Weights of a small transformer language model.
Size: 13 layers, width 256, 4 heads of 64, MLP 1024 tanh GELU, 11.2M parameters.
Architecture: LayerNorm before each block, learned positions, biases, tied embeddings.
MLP neurons of a small language model. Each row is named by its layer, matrix (down: output weights) and neuron, and shows model dimensions 128-255. Each number is 128 + 24 x the weight over its row's rms, rounded and kept within 0 to 255. Numbers have three digits each.
A block is one neuron, or neurons of one layer that tend to fire together. After each block is what it responds to, as a language model described it from the Wikipedia text at the highest values.

L6.down100:139125117099106080113075137149114087126096173142081134099102117115133163139178143115112086135153098132076202137120126130147157126084113130127099134115108111144097151115145188104100137127110169146093109145147146129163147111125179158112112124133142139133129083142154133162140126137124126151156145092112150104138088167119138136128144094112102146129086133097132123156125113153157106132114
Description: Articles and prepositions before nouns

L9.down25:125128117112126132143154112166084128139162131114120102121083143155107101110104126157140130115183158142113163133151173162120143135135114149111125130133117095145110128097126130134125101120116101109054137137169156141126133112102076143097160132124131145137180116100144097135119146166112121142126129143130117139113138113173085120149141146114176130140131145100136130116142112112138139121124
L9.down65:142140119138103097118178145123127126107152130091167094157119129116111137093128128111128132134158154131148140074191177127115113132151178141144127123148086127111117090155126167121134152142136139106148093103117171120156103162129141152119104150161148122120188131146148101158115143143176138136168108112105129140100107158141135131124168119122155148106154097120125100104105090109121124134119
L9.down142:123125169102094109140146112163098142125119145100167111183095108108154131067156136168125159108135151120087134106125132117100123124165134124111110092103133154128128096133088147124117144105081114137124129117072127135146140132123126133111141120136124127142160060141131123121089167095087134152122159095155138136140106140125094137128148115160128080124111120147120106195153116125117155082098
L9.down417:160125114137137124156137162046144082129142155124167141138100175171149116122126147128141153145134143120148141136137137099105110128123093098127117080101123166154132139121113121148106128119134131145105141150129134126159134092097117105108121132119137094126123139115088085092160132120115138116088105086140119121130132132120130159135134157097132102127125129095117135103098104137137112128125
L9.down454:129149161130118139171116134110151110105150166121185141125129175129145143128113118156114146118111102118096169152160117142099150126118131122109104096151103101112121098081154122065089086133123150160143149101138157163122119115120101162155141111138100108101138146138127127104137173101070142113149129145131149124120066118151101157141164142153166121117111140139079098123140089122118112130138
L9.down533:132117121102113121136090131167153188129127133140117135118133173101084086142135166139153117111121140161148156116150134131122122131121112172139125034077097132092135148158157139105097119145144160124111159107091125111099139132141115156094154094115141116136071089131123142135155158135081125156133147117095165139177095137142132126127142091127096129160100145083125131161122143119135125142116
L9.down573:121144172122106106164134115123104176109154141116134113148161085175156155117130077145166154179133143118140123113107076096089126156152123134109135086141168112106113132171136131140110111166169128131165138108173154114140121119141144141176113157108168146140132105120151108155132118147126151136159118084141127107129136163138113131147174134154131139091139113140106126086102128131118116110151
L9.down613:136160151133090137132129140129122089128146162143106132090170095091098120103139101135087124084131130136121138062101135135111148126126152146090133164152138074116125148131131152171140141130125144114144146135143121118107125095179118129162156134132117115120139140132120132143162129074110118170135116110132132129135169143119143119099121133119179099128125173147142104133190152132139106134114
L9.down650:161125137138105086076178135154148112124144141146118155144119129101121098165161123132139158120100157126144126140155140140156190169150131105116114091158128124153117149144146138075075152153087139114105110171110107117168122090131136089141135144142132126122138111122093144107139157121142114113131125088138152123082110089114178128140131128135150084148118132118124093143137142059151134072104
L9.down685:158115150148136135131126130112159149164142110116110054120120154083111161107138111149139111105111107117137124169128131137139123155140130154127151086134069103106139141136128147114143126113114145141151142131135189166126131143150111152133130125129103155121144091094129096135132103131132094141124117114084119143146125125126088150136159123116149130147180119133119094165127077143129121132155
L9.down701:125113101126133094196143143133119143097147102110155143141131092112135150135090127134114093164147119128112171114140167157135111108136144137164128149132144151152076104124142139124098117175110107134078108117133159095113151097120124165141157178180120105103109108134121111104112115108137147143163095138171125088125118133136135112136127149142130187158126166126111154096162102105132100175152
L9.down754:110123094124147165127115146083124095097105129155154150107183182123123163094124130160101157156124162105107101096063119169189173105108096113110110114118126114067138113117143172101109072138082144083144133095089133139142135147151151164131139163123148111113086125116143123094116121155121096120135118168087151124127131084140117147086137115137133090168114077131144145134108114129153181109101
L9.down841:148118118126120095099149098138150101106114118090169139139130112129106160140094154146136121137095119116126146122125114148117114075131148117102058045140184111150137122138138108095113107087131164150146164144145128149120102186124131113171123157133169132113196140142148150153124177104108162114150142146107164125115129142097130103125089123084100098101117147117112157151109119090122145153124
L9.down987:144129092167076099106173130116131151143134134129099084133102164152119141143085045120098133116162119115139111088170097119115150078154129140113092114148133106127164116107121123111087087136095135117134125127142146136117106152129135136163128104144124123162175110107147181131092140122148154105106114164143115140098111152104119109118136185136157181122129118116158137116117114077090120144135
L9.down998:157144100138122111139126095125119127145125106157134166149104131149113135091114175098123152136176102085152135120155125147138157130115102082130097106142136138132133105130107154101134095130138095159083114110133129110134134112105146134152118143182115139148124134141138125193119147157131106136103151111112084090144143098101167100153125135158100195108132081122159153091158075100135116094129
L9.down1001:141104112123144089125148124147152164112149105125160071127101139158142100103132107152145093099147129162135092144149137125136136141094080082138158111135109097135158134159108116115110107116119151130105141162130144115126130165112095143139107154097145152088114096165104118101102149142164110167119079107115146140145123141130138170157137120183147164109188107150148157133128154110130120110125
Description: Indefinite article "a"

L6.down393:146133140133143141111137110145152142094144111150153137146174137098153119130145126142115096149113183139152124114168106127142113155150120134124122146138134164100127110108174141097157133126140175103113111122141090146125111127150085127099154144072106088054151113136140115135108113136121140099157087151142114124097123160095150141101111114147089141103145099087119122120113172110106097146121
Description: Split-word "st" fragments

L9.down89:131142116119172092122106154072164121133137096125138102090093141137174095106120112112108164119147184130175156114104146120093163096149163093093120126117174149129106170098140146090160162109161117148150129130135087147128127085165137102138119175143132137115108112087139149156133153123197161156106126138128083119123136129114087158152107138148125135130146103133103128129082137115126122095158
L9.down141:113139131125121171140136140132129182162124128105117148113110145148149098085123129139109112105113094114087121146119133096134135154130153166118160114093134103160176134135104132064136117149113106114138146118110163116137135165085132153124150099130116143152127120084105182133142125106156114109108143149114148116079117132115131157098150092100093158139103107161148139125122157119078147155156
L9.down166:160111095157124090135116137145124091106108084134160100147122158138126132106080112143131088133127127102138131152182115183143124136147174153131120114124120139121127090150119157109154105123125135122133137153123088149142138175101127155173158118126132133114157186128099094114118091123132131170054135133108155157116127107133137154127135140127148172136135120134144135106101093096150148132094
L9.down251:144146164142107130102132181101149109144107110100125089160140179178127148133099105166168122096113189072137072109133151113133074115128085118145134101170134121125119138133131127115162155123134107117113107133129186138125138163104135135122119130170129136137150092134116115152108107131096102113158147113159142100134117107134104144126128126150148127135117134174120145149156138137117147191072
L9.down395:143134123100141132115121116095120162133149129153126140134091129124165160109117120089132129052139155079099143097113136151122124123161135151099115106125131127119111126152108148103138114092124142122134094164146131104115153173145162084139100114151101105126089138126181186097102074114140144118131131170137151122173124131112112119127144111147142160151141174088110108138134169146122094127134
L9.down401:145100130087134148136096142144163120105156107123109146099169087147079112131105116102135116160167120112144125125152121163143172115168107121105162125156148152162156110141077148139136149175132153111148103139063141099103087120127141126071149156131133124092125126098142141126135132067126161110136170128097119127153169127103157096180162098082106118118091137136134136150136141101138070148123
L9.down416:137136147098134186158141147164103115113118144142089147147109153142138167151123153146115069092137133123156131129155113135086128186099089156120157179134122165099109110095149123126138164117151111142111127119147115112077116149139113120161156099112150148126162117113170132121091149101125086140127109158163146112080161101099108130115136157092155126109119111143128085147130112104118098095120
L9.down428:144151137145148136135144069095105139114133141122089106096143123151134080133108084143136118107098151158113105109158166126135142099128136159121144062172140139113126139127098134134147142101105108111160093140124136142134129186120099108141104113128115147138138118166085147127163135140121142150120143104159156127092126143125124152090134106073125129152100143112162154161114107132141150116123
L9.down527:134130142104147171128078156101112113140122127134150118145128105117127183122148136127058136142180094118145139120148129153137149116149103124093156105115132175133156097100105144116133099125137110156123089132117088140110116148130131145138125119097117094171129120179153116135183132099077151085135176114159070146138188103111146122101117125151161160177151125133110132100140129106140129106161
L9.down576:135152086080117106152093108166147116139129144093111119110118110135118165125109112146113113141119118135117151090139136066180107124090173127129136105167136128106126144147108128138123155097132143113196149109140131129099155128104108100124130153160105108150143142142140112111178116139147135140119152210151157144145134102146104084109104117186145115141131100156137106116142165132150149145097
L9.down604:118167138106165137174122155133145172136147133108108164141107149169072085095127134149171124131121162115151120154117123176097108109140153135150097066142154129154115109130163116148119129101136100128123145174110085145107141108164092152117118129118118149122109127137140119112146112042093104137095103149165111133107119137108107141148124162172118141151154080126135123116137114198086172131098
L9.down635:131166157151150163112112124153135141123110140127134091126104121127163165139086122101086145118118143127158163125154144136142167141145097151153156113146108152126131167121124121178135144112141130167106101142108157152182103076092178112155111118130153103152151132130180128127067119131112101170113101165159115135099114108116139162123123146182133123152116114087119137153087092113138143123141
L9.down766:158136133110165147103109147122126142158175103100122116125110131134106136132097104174101141157166099097128172125098109133108117107117172148109102072156141157138156124105087109104155110114135111148160102147129127133103162120123137139140105128123142144135139143116076116138156098115103185091111123113144107086122118105155116103169133101154170119134149117161099144090130098129092089132118
L9.down781:121150087135114123112147118105106082127140165168135091142137157130104124115128132128183139125127134150145104147148110135088163184167081099109095115146079113139138129138135129156120153114125099165141100137127107135125117151081130157090111132169125080094112086155151137124073088116102081105125165139112127118133104103114159100133137156139147079124123117121142139116140146096103129102133
L9.down877:128107171107117126105138110137179082139158141129109148117103142110141144120134118174112122087139170145083087144109095140184128114093115139124105139189118124180114145138097139096124136133134122164137096110129175113112108114109102129148124145148104126089095116086129111120137112131134124169109115091090129088092130206117113120095170141119125139126138113136125168087093095114156103119098
L9.down934:139104126108117134113145126065148077139130120132114135144117138099132127122114115137130150141106099132086119123110131142119111118073141157129088127117129172154116129136159142135102104145118099150194120117159124142100115135099072124176163142079096165143172117135144133129138107165144112087135069146137172092110130125143142129151137099155155148149156126159129121165102124138135130140077
Description: Inside institutional name phrases

L4.down524:140149130115129115151149150145099209098101171130144135104169111086177108136115153114157095149152120122150136161102164096130100097126130129123143128108182112119116136126126168146110160165130096120140163139149127163096160119111108116116132086127128151111154156168109165157149136130135118160132097116119142138178087142134142149131131099086105125103098148115126132134097148097098116127078
L4.down611:146129125133118096131123114115156154093113170129115128170149105097121147142071121139127102118116176136129104165100121144166163144146102164094110156112138118135153147093138184106123166104138159136125134156119107149114124104146116142117114153064145135136128154114142158136092077150163110120089110117138114128134151131094127147125067084153114151096133088113129133153099137130119085176142
L4.down758:164118129088130138147134136130121149151088146117131110108116101122103100170132098120140138105098192127127093109129132107134127100146094106183099108098105128131142064092107107126148151136112158099169097140126101120128139150149117134120123159125112159159113138119124116097076184141144161121146113074101111112123102165127117130171124142127070137097163108111133138146161168131136119131122
L4.down944:116130122125105094103117154119132165158150137132141145201106086092183089153084120094141133118150137087161120116194092151106179169120097133116167087147125141143140130106128153134162094141123097104119119085071131123118128111140097103124131091153138121132101134120144175136089112164147146136110107155123151098120105118136121144082115113163133134106129103120146137127129130176144126168105
Description: Word-initial "st" fragment

L6.down95:163156127109137166087093112131109128137137135137127109101110139128144163114134134152113112092153156114115168117117169155124118110103153165118115159142140102122115105133082124158168157142112114137143092152124153170166130116114123119110185130133116124148105156119111132109115122119122151094135105155110099170139110122127102121089135100117132169133135126146119098149163136130114111193114
Description: Inside multiword proper names

L4.down211:102146104116125120095073178114125159155159136124122120092180158164119127126122165129102149130126163109122133167110095148151126145123127120131155137097147184146121137131140142166079070085088128149135096117137152086149140123102142119131126140132137163134072107155124147117125135159111098073127061115112124166136154099111149135141121097144113160159128145185159137057171095106139122166132
L4.down474:117125155128110111198064127157113118102160106091164142082147095163126140083094123103170142155096107132145175121104086095154127146106158101085134150123103118143105123095169148141128110120184136113127122127110117137163160090084164103120104164132131119090106103136104114173114146156130105143129154137104129139122101160184148129110101122140126131124136164144136097131141126109078073096133
L4.down618:131142135157132137097119095140118081079174149166099123111161140089122176098071125131123095132145159115127083103139133131101101108122124122113082162156143133121116165135120114075123123118120129138173117156166140086133134104099142126073095129119130105093152158163134084152170142111137126160123166099096145110133103135097118129115149113166184100118128126148158132142131139099104122152125
L4.down678:164129168133170139104133165091151045122117160124170147122150098124135125132142173128136138126122124112152150113115141145111122092146124134113175037100110112120131125094156127090089098106128113160153132127141148121139135096100109126085149151108102126116102188148124154120101120116168111125124135066139095164147111130144120139153110141156083123101154099133134118151111098148160140138094
Description: Disjunctive or/and connectors

L9.down61:115144129102132102153113126149139148094102147110111155082100149110147117145151154157131124142131138133154134124122130140151144177120105106187143058088139131148147153152114125112145108094083167135090128114147123115131107101111071115139130127116157111163107151131098163115120107079093125148134131144118138142131139112103124121141133138125147143113111127123156136134133155135132148125124
L9.down92:152160075140179132140131181129144156119070136131160146127160110109117126103142134125139153158082161086111114115105149141130143116132119148136146134163138133110158115128127112175128150129122118123099141115147131117175161084121121124101137124143122159153136135113102145172133124119108117133139115133103116098114081122144121100155138197122058132151125139119136113113131173136150137176119
L9.down128:132185124167146127112165114127146103122079115116093163130142152150157108111143140136105124143139158126135118103074112171160179170173130143124119064134122133087125148071127134078121131142117181144143104108140102144160117138125109126108125128114160140139098149138097144154122146147123094140126187116133108125135117141140118183090123150129157114118136121142156116132139114096166128127077
L9.down185:160126161133124123113094185108171087105081111112161100122117057112109126119043102078090104126129106124145132138118171165119107076102143105133161137136115107124160160111114132116138118145162155162132152082118127122135151094138135176166139112111170134169132153123164098127154126144132124105114102121125129121102127142155109100137130139144111121110126141101109111114120114087133108125117
L9.down228:127132138129151135125104128121100101143164127143141134148132130124130139149145173076125134152098157116143122091128137157176119105090114113126138154130123146167105120167108159110126132113128121133081147144103119109087173102116123132087092113135144122176156118142137166097174151125125118119076129169097136202153167105097120119097135115102174100157133129137133133123156137126114145135129
L9.down259:117117136132124143157142122106109127134119103143140088120154161122160142147098108141109166146184101132115168118139106182150166173175126083145110055104120121140101139167077104094144129130085154124131167140112121155088122125113148140137141094098154152111092125169111153103104101180105105138161098145110136128105130118146136126113178130128099141122110115076131068130152103168138155110122
L9.down364:132150132108129190113153103148139134142100167157124097126136137124128141148082147116152133127117079161160109136163116105178157105092094121145124098169112103148141077126096122124136187100110142140147123142121120156113124114102128140161116165179117155110125102137129101121127171136162149123106129103104094145135090128096104120115114181120078139157147093166159159149102126083142101156093
L9.down530:124099058125111099103146082122174107139108119131126109129145133142185133174123134166127140170099126102144156113181172141129082127104132147145154135070108146156120092116115119140133144082141155153109140142112136122112143096122128150112115106145164153091126096129137146153095088171182140139140125133120088108143116119108119099125118091147123138080121146154128088128111149117118153144121
L9.down549:152152147106119087125079092170171130144126140148136123153106150117138137118083126155112120124119152126152131135120095146104150085096103156090132083161131120077102143104138109153166135158159154138126137163179113100101152150143112193147156112135165140164137138129166165110117095126160060101139141109101118108098111149086111146118118109095132089108136170099130113117113139142111148121113
L9.down577:113103149122107076119141137129148139097133122124103141148108149110117155111137078155113108128158119131113164130086112156120083099135088138109147128100118130151162122150141136117138091111155132117146096162132125158149102124139106103067127117147121118117140144137137124132108171133152096116115151141098114163130151138112126145098151162148121144152136130151141163104169093155125136168103
L9.down588:113118139117164139120142126105127152111156127117113091124146139116113138086093152119156129156133126120148117134115082150134117146090143138131149133160127122151141094111155130069135144103140111072084157143118133118113092129158144103100177103084119115094127081127114163152152104117142110153118111202125136125104143113093103131069091093178090185129112101051111139157157130098138137149189
L9.down728:144158146137117139100112151155111124111105098123134132125133138125137123130138149137134154131111129174144124168137125147094125149161133132131123099135114134168147091120159105115171092116067108066140100118103123141090136138126130100093145149122166126106133136109145115128091165117130129186114088106128102104139109148152125097109112079144121097103173164185106124131085112125110140109116
L9.down762:112126093096155129146155176095124155158126128132149114127168113120150128125107120170129158161189090147133182150123148111107165081125149126129172105110127120148056089129125116137147142096113115145153126131143098120120139142126150153150122116091099121122102125155168149150130088112129123133121145111103144131119136117130095151086157129164125158123132112150084113166104092114105161148143
L9.down767:149167147150083077135136134124111136120121105126121129126125098100130141117107149153094125138145110089163083156139113137076142171152112107109148074128133121138066123131115117117136105121122140085160120139145124113105150116125146088113147113123116140109133123123133147156116141140125101159148126084131124107136165137129130104139113094145132092142082122132132115120105185131116094129160
L9.down818:108139120121113150126140156092123154172124138091126139119115182108128081136162130110146117082145132134169121161115161143152103137143144110123154049130143163115098120111106110093085144151170155143106113169146099139085126112161106155146128125180121111086091104174130140114136135120115157135156110085119107141136136139097076132141162081087119120119114129149145137122142126130108132145146
L9.down959:158127127143104146074112146105157118123123121119107146120182065157115138129111153154118154135131133110158128111120095117099130128157079093134153112137120144157144124125095109093105123088112137082162102134106136136133153140136126134102183165093121162126147125119114113164126155111160088144138120160104120130116132119121134159079144121113085096140101104146122118163111162160149156074143
Description: Second half of compounds

L6.down984:142110153135059092114118150168150122150143138113119147111122134104129148116144120142111104163132121132126102183141130094139099111147105128145183181153129103155116108121114150128125108138152165107117131139104105129089178166126114153118138144136159108114123163158146142174146169111122122085130116102113135113108149140124131079145120114154167169127111135143142176097113118123089145126132
Description: Article an and mid-word pieces

L9.down22:155136169094097097138142114108159092136157092146132111183108161099164114140133110094087098121127127151115103185093154121124128104097148080115131140108119157128143131151112087115103122128109166146109143129126116097107151104147109106182114130118122125125125115124118145113122162132149157133128127131153126074136115103133138112125118117122113182128131132113182108163076153116125137119125
L9.down28:123117133114082154141126128174108160138085131117097059123093094127153098085151146109108126115083161147120129131137180092130124130095159141099156109090147155150154122110096138131058133149112126144140110131119131114108170146151165158134118130139151136136109114167118165125120171129115143122135127161114144145117157122126138124135116138093115129141107130107137137122134141122126098147185
L9.down72:088075131132153144120132161091111140136162123129120141097141156089122155113145132096126087132111142112122125182089117165107133087110116089114165160173111110102192126112127122128117166104096104131121130158118110152107156129129118156128140135126150140146130169076130139104119165138117121127121123084114143116137154148135170148116148131145116161139129135159114153133098158118108123153128
L9.down253:135153112128074142151108149192112113146140159135125134101135090109112152097130118137118103157201161119113106136130092112127121124082134142118140121169111115164136076131137146108114186164105114126105114115134117122149156152143084173172112104111144103137101133110137115117090114150091072124147139128106144106126122157149121144157083103129116116146174081146127143145081123158117136111134
L9.down265:103088148138151098114114148132116187092116136139141085136145144089109146151121130127100145160114164133130101113085140129087096162115180091144092099110133125090100115130103122110103112122113177125159139141119083146139110177151138167079152141127170138135099159166116128106072140165135133126110104113134137069113075127152132148116122154117168121124145103125143144137119119150125140142187
L9.down286:127157164110151158123142109157151119139131112092130062119118125131135135142085153129133163107145118094155099147108132153125103136113175113091121118153141135173085106170145137092149106135128191128126098147135099141103130096127100116103121126160113087141143139093102113132118103114106038127142149145124159103132193127150120142097134115140139112138126121116129121114162132174093083165116
L9.down333:106083134133128110101113133101115130140146163154115092129125137124131174129129073109123120121100156083130151136176133112127172091154123136141115165140119134120118114158121110135098119119150135129122114117084130147126116142134096140151123085129150154119130098102143135092130141120078133139078134097119160131112117161097180119128134136178116118134156125175090123115176124107168122152145
L9.down741:148121119134100121181131119096149154096136092141120122100086090168175117149127126143131120091131119080171135188122132185135109104162141084114151100140113102158182132115128114098109094146137134106126118104070143138160152167155103131147110177129146158133139174147140088146097114081092079102079095148136133119123141093130141118134141093128102126135116121151125178092119126111146128094196
L9.down746:143143147136136120136129145078122140117113117129134121128115165130113115148121138153122101138101147160127129158126113109134121183139164094080122156095100132123153146120144116116162139173133105119145118139122109137101153137163145137129145101101128112124106080180129156116095152133119137098107128105132129142135131108101116132128094114126110140176110134136133143103149187146131140147130
L9.down753:115124107085108124155108142133106116177138142157147148126111112131065112155154098130125130160078136122123132165097152083128096132118134116179131100106072110067156132162109132152138159098107152128100153157122116105090103124125144137128133111169119114155141108143134125132163117127129144108119113122138125139157175148132123104141100131142120160100113160110102129144109123084145132130116
L9.down835:124133148158101103121152128123088148125132125150114165124146134082134126155118120128082114137152123112162137134078127131150116130096112131151126136151174120170128105098127134123126144135143171106141090095122122112109125086088121140163139138153134105175143090163126150142136120118162138178122088129179129102152124125107139090128123102153100124170138195102131128130135109133136134099135
L9.down875:101156116143111158141151153166098201123118131126146141124125125118131116137176090119094112101132110077107123127171139136142142163087125140121134137114130117124126123120112156111117161142166115114168103111038131166123112109123187100165105134109095152157134162139159139104094141117160137124146125088131148129101112088164110110119093160149145111147134089148112108149135150122132112121126
L9.down921:127092155106151124113140150135137159105135155146151150081147142101138116135136138089130089103145129113160081102142124138176204106130114201137172147108106121139152112161145134142143106143160094106129125182119195125153115124163128115148085144144099129095130077129101137153161130143123098117151108126125122134124159136153086088114115146146138169148124117150111131151158114130129120171155
L9.down935:100120137129119145139055134092105166096117133118130115139135160134112094144142084152121089152165146176134104093104105166148138095134139125141092089088100125104091140110104121116134154147064111121117158129124100155151153097145149128106153108088147103109122108167180142125140169157116129161155140123181109150133115125137129121152085123157117136125119069117098138109148151099137140156129
L9.down971:126151180124122084132130103123096164115131124141148142132145126155134120125129068122078105152137186127121132097108137112111091116157140154156124152132119154182172169159138131106119103119113145143108123141110088146128140100167139143139103174062129123157123102120135141149123149097163086116161126131155128149139138088116135144166093118100185148177139106137075114136128131114139142154118
L9.down976:156122141114126146121159178124134121136156134095142168152135109162126122112128125125128079158132146121139121151175140136119147146126141114078133115152127097174079115114101096119072153102100153134139118117128142133139159169113102142130091112156161146142108110103118123163130153135101107136132137127158135134108157166145140136154047133106106136102131095124182138176132176130087108113101
Description: Word-initial consonant-cluster fragments

L4.down23:133132189129126132142096137101123147117116115159108110132115148140131139123103085145151080149142132125120187136127158111105161140071152119136176108178092161121110071125169136207127140146119087113116096154140095120140137111094113130116155173099133120140165112090108135070153123124112146099126143126162121165170141112096097136118133118132130134095093121152103110092109132155162096143129
L4.down288:107079160118140083141103110150108119138129125109120146150101103131174136124129113122109115132154121154123152141143134114127153154126166142128173086144135158149142124097176129139126129136094138150112084140141087148105109122129150154106151152131126151142161134105107125124105129108108172122113157136157147155194124078125132124140144120110134135087143067169069109131122080161121124157114
L4.down554:117147134102130167109130177186153121118137146115139112095133114140084140162139114160154101133096122104164106127126133098153099142129084132159161102126114171110117116160105098152087115111138122165173123147146136164082139110118113160123189149133131081190107103112124127115140141123105113140103128162141137142133123137111174084147135114119117113106120167110127170115129117186120095127108
L4.down941:136149116109118115076124140141116161081131092144131116127170092108120105110109134137136092123123152115157102141110123120070139137146157120154135098137161198117124156162078113115180120117108080126136143184141094134160103166122109125154117108146159107130128133127155113150142102128076140106107125122129137132162124115157125105149159092133147129143105119136090127089110116074129159138123
Description: Inside multiword proper names